From a checkpoint of a small transformer trained on Wikipedia.
Size: 15 layers, 2 heads of 64, MLP 960 GeGLU, 8.97M parameters.
Architecture: LayerNorm before each block, no biases in attention or MLP, tied embeddings.
Training: a variant of Muon for these matrices, 400M tokens, 12211 steps.
MLP neurons of a small language model. Each row is named by its layer, matrix (gate and up: input weights) and neuron, and shows model dimensions 96-159. Each number is 50 + 12 x the weight over its row's rms, rounded and kept within 0 to 99. A neuron's up and down rows have the sign that makes its largest values positive.
A block is one neuron, or neurons of one layer that tend to fire together. Before each block is what it responds to, as a language model described it from the Wikipedia text at the highest values.

Description: Final piece of proper names. Final word-piece that completes a multi-token word, mostly place or team names in tables and lists, such as Detro|it, Argent|ina, Aj|ax.
L10.gate525:28 50 34 51 59 34 41 35 63 72 50 35 81 39 45 62 60 46 54 40 64 57 26 54 48 35 42 45 57 52 51 44 68 55 49 36 71 50 59 29 61 44 56 58 48 45 46 53 69 31 41 52 47 75 51 42 50 47 50 47 37 39 58 51
L10.up525:65 40 51 47 34 69 15 33 87 41 68 23 47 71 38 63 52 50 63 34 57 62 37 63 43 50 51 54 41 47 54 45 48 50 60 54 53 57 57 44 65 29 50 55 41 50 51 61 39 42 44 59 60 62 51 68 39 58 62 38 62 60 53 71
L10.gate609:53 46 51 46 47 58 52 24 57 50 37 48 58 69 35 64 38 46 53 18 59 50 44 51 72 15 61 33 68 61 52 36 59 26 40 49 29 48 54 33 59 30 44 37 58 55 42 70 40 54 50 42 64 52 63 59 54 62 46 46 30 50 49 26
L10.up609:40 35 64 65 68 53 45 40 60 51 57 56 72 81 54 63 40 31 60 34 41 43 52 67 41 65 50 36 52 47 62 39 42 50 43 43 45 86 72 45 62 31 35 74 50 42 34 61 38 66 54 48 46 45 53 57 37 48 49 55 49 59 46 63

Description: Mid-word stem fragments. Short word-piece fragments in the middle of longer words, before a suffix like -ation/-ate, e.g. frust-r-ation, exc-av-ated, commun-ic-ate.
L10.gate264:31 42 39 45 40 53 55 30 59 67 41 69 44 60 62 55 60 53 74 40 45 54 59 35 80 61 51 46 58 43 50 67 42 45 53 38 53 59 72 30 38 66 36 43 62 56 45 55 67 36 73 32 61 60 46 40 25 49 73 45 45 47 48 57
L10.up264:44 44 46 48 61 52 43 54 50 26 71 55 61 38 58 59 41 39 61 65 46 46 18 54 78 21 36 47 65 63 46 42 34 53 62 26 43 67 45 66 53 57 50 38 55 57 36 52 69 40 52 48 27 38 53 48 36 40 68 28 74 53 37 48
L10.gate741:50 37 33 31 69 49 58 49 37 56 44 39 45 47 40 58 77 38 52 56 47 42 42 42 40 41 63 39 68 29 44 77 49 35 35 30 42 62 46 40 40 38 34 31 73 27 59 47 47 41 59 26 45 50 44 46 55 57 30 41 69 61 52 65
L10.up741:59 62 50 40 50 64 49 41 59 45 21 69 51 49 63 27 45 52 66 52 52 59 40 30 33 56 72 56 46 39 45 64 52 59 40 56 44 43 64 50 65 39 35 60 47 42 44 49 61 27 43 19 41 55 54 31 58 52 55 54 76 48 44 39

Description: Name-completing word pieces. Final word pieces that complete a proper name, above all "on" in Boston (Red Sox, Uprising, University), plus Barcelona, Chicago, Cameron; weaker on hyphens in compounds like second-order.
L9.gate17:31 35 39 67 37 66 56 57 38 27 58 56 45 57 49 54 54 51 42 37 50 45 53 46 51 51 40 58 49 61 34 45 46 23 39 34 33 37 47 54 80 45 50 55 45 54 66 31 59 57 38 37 74 57 49 49 83 46 59 31 61 45 41 39
L9.up17:45 47 43 64 47 79 43 47 38 35 74 63 72 74 44 57 46 39 61 46 53 61 38 45 38 53 38 42 44 52 49 47 73 41 29 60 56 71 56 40 45 33 73 65 66 59 57 31 70 42 48 57 51 62 30 28 47 66 41 42 38 42 29 58
L9.gate186:43 48 42 55 34 47 63 33 52 44 68 62 44 46 44 63 63 69 36 38 49 59 53 46 72 30 55 41 51 57 78 55 46 50 35 46 54 39 36 50 55 60 79 48 73 29 73 35 27 59 47 48 43 64 49 61 34 39 50 52 58 46 47 34
L9.up186:48 67 60 58 47 25 43 49 42 48 52 43 52 57 54 52 58 60 57 32 36 51 57 47 43 67 58 43 33 34 59 47 45 38 65 57 81 39 30 31 43 64 35 43 59 68 59 58 36 46 41 43 31 38 61 57 53 48 59 38 49 48 64 56
L9.gate237:39 57 36 41 75 55 44 50 69 48 83 68 33 37 66 42 52 59 48 31 64 44 47 32 47 59 50 53 57 36 41 45 35 63 50 55 66 33 56 34 46 41 58 69 57 36 57 43 47 44 52 50 49 45 46 47 42 42 47 45 53 49 56 49
L9.up237:30 56 57 58 51 60 50 36 47 43 22 89 34 38 38 60 35 46 41 51 58 63 48 67 58 48 56 46 41 57 69 46 40 25 55 54 25 48 66 60 42 49 75 29 41 56 54 52 37 50 36 28 56 44 57 43 73 26 42 61 39 73 37 47
L9.gate834:36 59 31 42 54 28 63 42 51 27 55 58 63 78 57 72 76 37 38 43 38 56 57 45 36 55 46 44 55 62 42 40 42 19 38 39 43 49 69 65 59 55 43 46 32 51 58 45 57 58 42 51 39 56 60 49 49 51 60 31 64 63 38 28
L9.up834:38 54 62 50 58 42 69 54 54 50 35 53 83 57 46 60 52 56 58 32 48 60 78 27 62 60 25 59 42 54 48 50 51 74 53 48 38 52 34 59 60 32 41 36 60 61 68 55 56 58 56 39 39 44 60 40 54 35 42 48 65 34 57 55

Description: Boston and other word endings. Final word-piece completing a split word, strongest on "on" in Boston in sports tables, e.g. Bost-on Red Sox, Cant-on-ment, All-an.
L6.gate78:60 64 53 60 53 44 56 78 34 39 58 33 87 38 55 56 37 75 53 45 42 61 53 57 54 38 49 47 45 51 19 42 33 42 46 68 55 66 54 46 66 44 49 73 48 47 49 58 62 42 59 65 50 65 55 48 47 39 73 52 48 48 49 45
L6.up78:44 60 80 29 48 46 43 49 65 29 55 33 35 73 37 67 30 56 38 37 74 40 45 42 72 45 59 49 47 58 64 62 58 74 59 53 41 57 57 40 43 50 52 56 38 52 69 40 48 64 59 68 27 49 40 52 21 49 50 85 47 29 46 56
L6.gate265:45 64 42 63 45 31 62 76 62 62 27 58 53 56 46 61 52 65 55 48 64 58 67 55 33 61 41 73 62 55 54 42 44 40 68 40 49 74 54 31 62 60 68 51 52 58 72 54 49 54 61 69 55 59 55 27 51 53 67 51 63 42 51 56
L6.up265:54 40 38 45 49 50 37 40 54 73 50 53 47 22 49 54 67 68 59 59 53 61 54 68 55 59 30 62 55 45 49 67 47 46 56 43 49 51 61 46 63 52 77 50 56 24 60 43 69 48 49 64 65 65 52 77 43 45 73 59 59 42 68 41
L6.gate341:36 66 27 43 76 53 29 51 67 33 34 63 45 48 43 51 52 52 66 52 25 54 53 44 54 48 52 50 66 61 83 47 51 44 64 67 38 32 49 62 62 44 52 55 60 56 50 45 29 43 35 50 40 54 53 58 27 63 48 44 65 51 55 59
L6.up341:42 49 41 62 50 40 59 52 47 65 68 60 67 53 36 56 56 26 37 55 61 55 56 35 34 53 52 36 43 45 49 42 29 33 69 54 51 35 45 64 79 30 42 62 59 56 82 56 32 40 43 48 52 64 59 67 37 31 46 23 43 58 47 42
L6.gate408:56 66 75 49 53 63 34 52 53 58 44 45 74 37 47 63 42 50 51 30 52 52 39 63 52 41 41 33 58 48 51 67 52 61 30 34 25 58 45 37 58 23 55 55 49 49 54 32 53 76 55 74 36 68 32 46 45 47 61 34 46 62 41 52
L6.up408:62 43 58 47 42 48 60 44 77 35 47 24 74 57 29 71 51 29 69 31 61 49 44 54 61 70 43 40 36 69 66 57 29 54 44 35 15 59 42 44 38 52 51 50 37 56 52 49 45 48 52 76 39 49 35 55 44 51 54 46 53 75 40 40
L6.gate464:56 47 51 43 29 49 65 53 56 53 60 42 60 46 56 68 62 38 67 59 46 56 62 05 66 48 27 42 38 48 53 54 62 48 52 39 53 49 49 48 58 56 73 47 47 49 52 33 54 67 39 72 49 60 41 67 53 30 60 55 40 57 44 45
L6.up464:51 68 56 45 39 59 32 56 55 53 60 61 52 49 55 63 55 38 62 62 56 77 53 41 67 68 40 24 63 43 40 63 42 65 57 29 39 53 37 33 51 41 52 68 46 42 61 28 45 58 49 45 40 56 36 49 34 42 61 40 33 48 53 62
L6.gate549:35 31 45 51 50 29 44 72 63 38 43 54 52 57 62 60 46 54 75 60 30 66 39 45 43 68 39 45 42 46 46 29 46 53 69 27 50 62 35 23 29 49 62 63 81 48 60 55 48 52 45 46 42 80 53 47 73 37 39 58 39 62 65 29
L6.up549:73 59 49 63 47 54 51 48 56 61 30 65 55 38 10 33 51 62 63 34 40 54 59 40 61 53 74 51 63 52 64 45 66 50 36 34 50 30 49 47 68 49 43 28 53 29 65 43 37 51 47 67 32 43 35 35 61 54 58 63 59 60 37 32
L6.gate780:54 71 47 59 43 66 59 36 64 48 58 52 70 38 49 43 35 67 47 49 70 57 65 24 48 46 54 41 44 47 58 50 55 37 58 44 41 64 32 46 62 38 72 65 52 46 62 29 49 53 68 41 47 32 49 68 61 28 41 46 58 38 48 40
L6.up780:50 33 51 39 50 48 57 53 60 47 53 47 78 50 50 50 66 45 51 31 66 63 41 45 47 55 64 68 43 50 48 44 59 58 50 54 51 47 42 57 60 43 57 49 67 46 66 73 58 77 63 49 52 48 51 51 45 35 21 64 72 57 68 62
L6.gate805:31 46 55 32 57 50 27 54 58 50 36 50 43 44 50 57 55 33 46 37 59 57 47 51 43 39 23 58 82 55 55 61 50 45 49 19 50 54 54 39 39 64 73 68 41 51 43 60 59 55 42 60 38 33 38 53 37 55 50 45 54 42 51 58
L6.up805:24 48 54 37 44 58 49 52 38 34 43 53 78 47 34 49 41 56 39 39 52 32 50 49 73 68 49 58 50 75 37 41 66 46 53 36 56 48 31 53 38 44 64 24 25 49 65 43 39 55 49 69 58 54 41 33 55 55 44 49 48 49 53 64

Description: Noun after "the". Nouns or adjectives right after "the", mostly "final" in sports play (the final round, the final day), also album, same, book; weaker on mid-word pieces (societ-ies, Pant-ograph).
L6.gate94:63 43 72 37 47 37 47 43 59 55 40 45 51 41 53 48 59 56 60 47 38 51 65 61 46 51 55 48 54 48 44 50 35 73 37 67 53 54 51 54 38 78 57 38 32 68 42 42 28 72 54 38 40 47 51 35 84 71 34 50 33 46 38 47
L6.up94:49 58 39 38 64 53 47 74 40 41 48 56 54 54 58 47 40 63 38 54 56 70 59 53 32 51 49 39 53 65 59 64 58 46 68 59 58 44 54 53 43 49 49 38 46 54 60 41 27 30 41 72 44 35 66 56 48 62 41 43 45 59 54 50
L6.gate111:84 70 41 54 56 35 44 71 61 56 29 42 71 57 60 60 66 37 35 82 51 49 65 50 62 47 38 41 55 27 70 47 45 44 47 56 44 52 31 29 66 67 63 57 64 54 42 63 29 53 43 68 47 39 66 57 75 37 47 56 47 48 34 49
L6.up111:43 54 31 24 18 45 64 59 78 48 51 32 38 49 40 52 86 38 32 62 64 47 48 53 47 69 58 48 45 63 39 69 47 48 45 35 36 40 57 61 45 43 53 51 47 62 27 50 42 70 51 61 54 53 64 45 67 58 34 49 57 34 59 54
L6.gate112:44 61 29 70 59 52 55 45 36 34 50 64 24 38 47 27 60 52 39 50 69 46 52 33 71 57 53 53 29 40 31 41 68 63 49 51 45 61 62 49 45 52 36 47 72 56 55 52 38 55 36 34 51 50 46 53 69 55 42 49 43 36 44 45
L6.up112:41 68 60 46 57 61 70 49 49 62 63 72 51 47 74 32 27 27 44 64 50 45 38 59 69 50 76 68 50 36 59 69 31 48 37 53 35 62 61 35 67 45 61 67 67 53 52 45 51 56 74 62 51 64 56 33 60 55 70 62 51 36 37 64
L6.gate193:63 49 62 48 54 59 43 60 61 41 54 39 53 46 56 43 41 53 26 61 64 59 37 44 40 29 54 72 66 56 70 34 44 60 41 61 28 22 38 52 57 41 63 67 41 57 70 78 42 40 46 55 52 34 57 40 44 72 54 46 39 41 31 52
L6.up193:43 46 54 49 45 39 67 45 60 70 45 48 46 40 36 45 46 47 37 61 33 44 54 55 41 22 53 39 61 50 65 32 47 54 37 48 34 38 49 55 34 53 60 53 36 57 45 30 33 46 56 49 39 54 85 38 42 29 54 36 55 28 42 58
L6.gate223:44 53 59 50 49 78 65 62 34 58 51 62 57 61 68 44 41 36 72 43 63 52 53 64 29 45 51 49 25 73 45 41 36 41 45 51 74 43 49 51 50 62 72 42 61 74 36 72 55 41 46 45 58 30 54 40 80 56 46 51 43 59 43 43
L6.up223:42 53 54 41 49 51 67 42 52 56 54 70 49 49 48 52 37 57 31 54 39 51 47 54 61 64 60 58 45 55 62 17 72 66 32 37 49 48 30 23 48 35 71 52 23 53 61 44 35 50 60 47 30 50 64 56 41 43 53 68 59 54 67 67
L6.gate334:59 58 22 61 46 51 49 26 42 53 62 49 55 49 46 51 61 44 45 46 51 44 47 42 39 47 40 53 42 53 63 23 45 64 28 51 55 42 40 35 49 69 64 64 56 62 37 48 16 46 43 47 51 44 63 41 44 68 43 58 67 33 29 62
L6.up334:70 44 24 33 39 62 55 40 51 39 27 74 54 53 50 44 44 41 42 59 61 74 69 50 25 63 62 56 50 40 54 57 52 68 59 46 48 52 38 58 31 30 39 73 63 47 73 50 54 49 46 57 55 45 27 53 42 38 67 65 37 33 41 54
L6.gate559:53 51 49 39 44 69 55 41 63 63 56 67 56 52 58 53 53 57 56 62 41 43 41 32 48 59 74 54 25 56 61 47 26 35 57 60 49 32 52 62 62 62 53 69 42 38 57 70 47 54 54 26 48 54 68 55 71 45 52 46 52 45 45 31
L6.up559:49 55 52 55 43 61 48 31 52 51 44 57 38 42 38 56 68 50 37 61 63 45 39 48 56 34 41 75 58 30 42 34 29 53 63 45 58 49 61 51 58 63 55 59 21 41 47 62 45 44 48 45 53 47 59 63 82 56 62 47 50 61 58 34
L6.gate801:78 50 55 43 34 48 39 51 68 63 43 61 46 64 57 59 87 45 84 43 76 54 65 62 54 35 45 70 42 56 58 35 43 39 45 58 59 49 46 32 64 70 61 69 54 72 52 49 46 64 37 23 56 53 55 64 58 36 43 68 46 55 50 33
L6.up801:54 54 47 66 63 46 70 49 56 40 45 51 50 46 89 62 53 62 38 44 32 69 68 61 37 52 70 40 74 40 77 40 40 55 36 70 41 47 46 57 48 63 74 47 40 45 37 62 64 37 55 37 44 27 33 45 47 53 53 72 36 61 29 57

Description: Noun before a named appositive. Last token of a category noun, or the comma after it, just before a proper name or title follows: album, movie, label, wife, sister.
L9.gate390:41 61 49 35 55 62 48 53 73 50 46 32 65 35 58 15 62 50 49 44 56 52 57 33 47 50 32 59 62 70 57 45 51 50 43 46 36 57 23 62 50 46 62 58 40 49 45 43 48 65 37 55 28 46 70 52 38 67 55 75 65 58 63 74
L9.up390:57 47 65 35 47 54 63 48 63 47 58 39 33 24 51 47 53 62 69 66 44 41 43 62 60 43 52 52 46 52 50 26 49 62 45 71 48 46 39 53 42 51 55 41 49 58 72 30 20 62 29 31 18 39 76 39 41 64 57 56 49 64 39 48
L9.gate601:35 77 64 41 26 54 37 43 77 62 52 51 44 26 46 48 34 60 41 54 46 47 39 49 49 49 43 36 17 50 53 63 34 42 56 64 49 45 42 43 56 51 76 45 65 75 64 40 58 50 56 63 44 35 52 37 36 54 44 47 37 28 58 59
L9.up601:67 63 49 44 56 87 49 54 54 53 52 60 46 63 67 27 53 50 43 56 42 33 42 67 43 32 48 57 33 56 54 47 40 55 35 40 36 54 57 55 32 49 60 51 44 52 41 41 33 81 43 56 52 64 51 38 38 24 73 42 40 65 44 41
L9.gate719:45 57 44 50 61 65 34 41 55 48 60 42 60 55 30 43 56 32 33 45 40 42 54 62 51 32 31 51 46 44 37 39 64 28 42 41 55 56 37 37 58 55 50 65 50 64 45 22 34 80 53 56 37 44 50 52 50 42 49 38 61 24 57 37
L9.up719:48 43 45 56 69 42 47 61 56 63 35 31 45 44 41 53 38 40 61 34 45 48 49 51 81 35 44 53 55 75 55 28 48 46 41 20 36 13 50 32 66 57 41 62 53 65 52 43 37 55 49 26 55 57 50 49 66 46 40 56 45 58 61 55
L9.gate823:69 47 44 51 59 63 40 37 40 51 44 45 57 44 47 68 40 45 57 47 62 67 57 52 71 36 45 41 41 68 59 13 60 50 41 25 73 73 52 42 51 59 46 44 35 52 46 47 54 49 58 33 45 34 54 37 59 52 55 42 49 52 59 45
L9.up823:51 78 49 31 42 51 43 62 38 49 49 42 74 48 47 59 53 66 52 56 31 39 68 68 44 43 39 29 50 47 43 34 50 46 48 39 49 54 54 33 57 51 48 72 34 41 52 50 43 35 58 61 48 50 68 51 53 45 49 36 71 38 40 67

Description: Word-start fragments and "of". Mostly "of" after percentages or counts, as in 25.0% of all households, plus split word pieces like the opening O-f, W-hile, ground-w-ater.
L9.gate352:49 23 27 41 62 52 37 50 62 50 46 42 33 39 47 52 66 62 47 62 42 19 41 52 67 47 50 69 52 46 54 76 43 55 39 59 52 57 49 46 54 65 40 54 34 60 50 54 60 41 62 62 46 61 50 38 32 38 58 42 83 40 58 60
L9.up352:66 65 62 50 65 65 58 33 55 58 37 77 47 37 51 48 24 33 45 68 50 42 36 33 59 62 70 53 45 48 63 64 38 62 53 48 48 54 52 55 36 75 42 45 47 43 53 37 64 67 43 39 52 42 34 56 59 23 59 33 46 58 42 43
L9.gate497:47 55 48 58 61 63 27 52 38 57 61 46 46 45 66 28 66 61 53 46 39 52 63 60 80 47 58 24 28 31 24 59 54 24 41 67 30 47 54 63 54 51 47 30 36 36 65 64 62 41 35 50 53 37 51 67 54 72 55 52 59 56 54 35
L9.up497:53 69 39 42 37 44 58 47 25 44 31 47 49 44 66 38 52 61 55 44 27 62 61 62 45 39 67 44 38 52 47 21 56 60 49 61 39 45 35 37 47 33 71 80 40 73 60 53 41 48 60 78 47 45 61 45 74 43 51 63 39 41 50 86
L9.gate502:62 44 46 38 53 50 39 59 48 53 47 39 33 60 53 39 70 44 53 56 33 36 58 44 50 66 58 63 28 34 63 54 50 65 55 42 45 49 53 41 47 51 68 64 56 44 48 49 56 38 66 42 50 42 49 56 46 37 62 36 44 37 49 58
L9.up502:43 39 54 87 37 60 49 36 57 79 46 46 58 56 54 31 65 71 17 53 48 63 42 56 35 61 54 42 38 57 67 39 40 36 28 65 44 31 45 45 53 60 49 59 45 34 42 44 41 56 72 50 54 71 47 26 79 55 39 43 61 51 57 63
L9.gate840:29 52 55 62 60 66 41 45 37 40 42 55 29 32 66 47 68 52 58 54 38 40 46 37 33 71 44 56 38 49 57 52 56 52 59 41 39 36 34 27 54 49 52 55 56 66 43 57 66 23 31 28 56 56 67 59 49 39 45 42 38 37 36 52
L9.up840:26 61 61 51 58 67 54 47 40 46 58 44 53 51 67 69 39 62 60 36 45 44 35 48 46 36 56 51 58 53 48 58 31 58 42 44 58 32 46 43 73 30 56 54 30 68 73 44 40 54 52 54 43 56 42 44 15 46 51 42 63 62 34 69

Description: Mid-word "r" fragments. Word-piece tokens inside a word that continue an earlier piece, mostly a lone "r" as in immig-r-ant, Har-r-ington, Her-r-era, reb-r-anding; also bare table pipes.
L6.gate125:41 64 58 61 36 56 53 62 62 56 50 40 52 88 57 48 47 70 74 56 42 19 61 47 68 56 50 52 43 65 25 62 44 57 55 59 54 45 75 46 58 73 33 53 45 42 52 66 41 54 62 46 46 55 31 40 45 26 33 38 48 61 41 41
L6.up125:32 64 35 51 51 37 52 65 52 40 49 34 54 44 64 30 24 63 41 56 50 47 50 30 44 60 30 45 33 78 55 41 38 44 44 36 57 38 59 59 53 48 81 45 66 45 51 36 44 52 66 64 75 57 43 46 50 25 51 53 60 27 58 61
L6.gate236:45 73 40 61 76 46 55 20 56 44 54 48 53 63 49 31 51 55 64 43 61 68 52 74 36 48 46 52 31 60 34 35 59 64 73 41 56 41 67 55 61 49 37 54 46 48 47 49 55 52 52 57 40 71 61 46 70 49 40 41 39 29 48 53
L6.up236:18 41 57 51 40 54 60 47 32 49 59 48 59 74 53 40 65 33 52 61 53 54 50 38 45 68 58 48 50 53 50 90 46 47 43 77 65 64 43 64 44 64 48 56 65 67 38 49 38 53 51 41 50 39 46 36 60 32 70 49 56 35 50 60
L6.gate311:59 48 49 73 56 63 59 71 33 54 47 59 32 54 52 50 52 66 45 49 55 53 62 60 59 23 42 45 47 43 59 43 44 69 36 71 39 52 77 77 36 56 61 47 57 40 46 23 33 53 66 45 24 29 53 55 47 60 55 46 66 44 48 39
L6.up311:75 61 38 56 60 65 49 78 68 55 37 55 45 64 61 39 41 54 29 52 55 30 63 41 40 54 56 50 34 54 46 28 49 41 46 54 65 46 51 48 49 42 56 39 63 24 40 40 56 59 23 64 42 40 46 31 37 42 71 53 46 40 33 54
L6.gate325:52 56 50 66 49 59 09 63 64 63 21 42 48 53 65 22 58 61 53 47 44 59 39 49 27 45 63 54 46 39 58 56 39 33 42 62 66 50 43 64 46 60 57 60 61 56 54 47 43 78 44 58 69 53 56 57 44 52 54 38 56 54 53 39
L6.up325:64 72 59 63 44 57 26 30 53 66 25 54 44 44 47 52 54 57 49 50 41 57 42 48 49 30 59 34 36 64 43 62 42 55 40 64 51 43 45 51 29 53 52 61 44 57 27 53 59 40 59 47 56 41 48 33 46 35 61 54 45 64 65 58
L6.gate384:36 42 42 71 48 85 39 48 39 43 55 49 44 70 27 59 57 41 54 52 50 30 74 65 56 70 48 68 57 50 37 34 40 60 57 51 42 55 51 49 27 45 45 53 52 35 30 62 15 57 31 55 60 62 30 50 61 47 41 53 41 37 62 61
L6.up384:52 42 42 55 42 47 41 50 34 46 40 39 47 40 19 54 61 38 57 66 52 31 50 63 67 61 39 53 55 63 36 46 53 29 43 37 58 24 61 55 49 40 51 61 40 56 44 51 65 58 52 46 51 44 52 49 60 56 45 43 41 21 29 72
L6.gate518:57 68 59 50 49 61 42 48 48 46 37 39 38 55 45 32 36 46 55 47 21 52 55 31 52 46 53 39 50 33 47 52 30 61 44 44 60 35 66 44 50 43 62 60 50 39 41 37 52 38 49 45 67 62 45 53 41 30 70 36 55 34 52 60
L6.up518:61 62 49 40 39 43 47 54 38 38 38 31 47 35 35 46 27 24 52 51 35 55 67 24 45 62 60 52 36 25 43 53 21 47 56 62 54 52 49 48 65 54 59 69 44 40 60 50 76 52 69 47 55 77 45 48 40 40 70 39 55 40 52 69
L6.gate622:55 40 43 49 37 34 61 58 72 61 43 28 42 59 32 31 51 67 42 50 53 62 53 36 74 47 51 43 51 71 52 63 69 42 53 60 51 50 87 37 39 50 38 55 34 61 30 42 46 55 53 49 40 51 52 44 76 39 26 48 68 47 73 35
L6.up622:46 38 57 63 58 67 55 52 40 67 44 55 49 52 60 30 47 45 41 37 37 28 52 59 50 50 43 49 49 69 62 58 42 34 61 39 29 51 53 60 51 67 62 39 42 50 55 41 29 65 65 40 34 28 44 45 54 43 47 36 58 37 46 41
L6.gate890:59 40 52 50 34 64 54 57 71 68 36 68 54 29 70 65 78 58 32 48 34 47 58 52 59 53 59 41 42 62 65 57 45 55 66 65 53 75 21 43 42 45 58 49 57 47 65 61 53 27 47 57 48 38 44 60 48 39 39 44 44 43 44 76
L6.up890:22 79 61 56 46 45 24 59 45 73 42 48 67 50 70 48 67 47 53 45 34 57 55 32 53 22 48 44 41 41 36 53 52 55 35 45 53 31 39 51 36 56 43 35 54 33 47 70 45 37 37 69 59 40 64 44 43 45 65 32 44 56 41 33

Description: Re-mentioned subject ending. Last token of a subject noun or surname that refers back to an entity already named, just before its verb: "the station", "the school", "Kennedy", "the duo".
L10.gate482:46 57 56 62 47 64 49 46 50 49 43 29 71 48 47 66 42 53 30 42 45 65 46 69 40 37 57 44 26 36 25 47 61 49 50 56 66 49 48 55 49 51 39 67 38 35 42 49 48 55 51 43 58 57 62 65 54 56 67 35 59 51 38 67
L10.up482:28 41 49 47 41 52 55 33 42 73 58 65 49 66 42 60 32 51 40 35 69 74 52 44 53 39 42 54 59 48 56 43 60 72 11 34 73 42 47 42 32 47 61 72 47 38 50 71 36 49 57 44 37 52 51 81 48 39 56 36 60 48 44 48
L10.gate877:62 52 30 59 66 50 58 27 74 54 44 47 55 52 31 55 52 51 38 53 59 65 33 62 29 49 41 41 56 48 43 45 50 52 19 44 63 26 51 55 47 59 76 50 43 49 59 67 34 50 43 45 29 69 34 46 44 31 77 48 43 43 46 60
L10.up877:64 38 56 63 53 50 47 18 48 30 47 29 58 27 26 54 55 49 55 63 55 84 68 34 46 32 63 42 35 52 52 30 26 50 30 54 66 35 53 56 33 46 40 41 41 60 48 57 51 38 47 44 39 41 43 40 43 66 63 65 66 48 39 45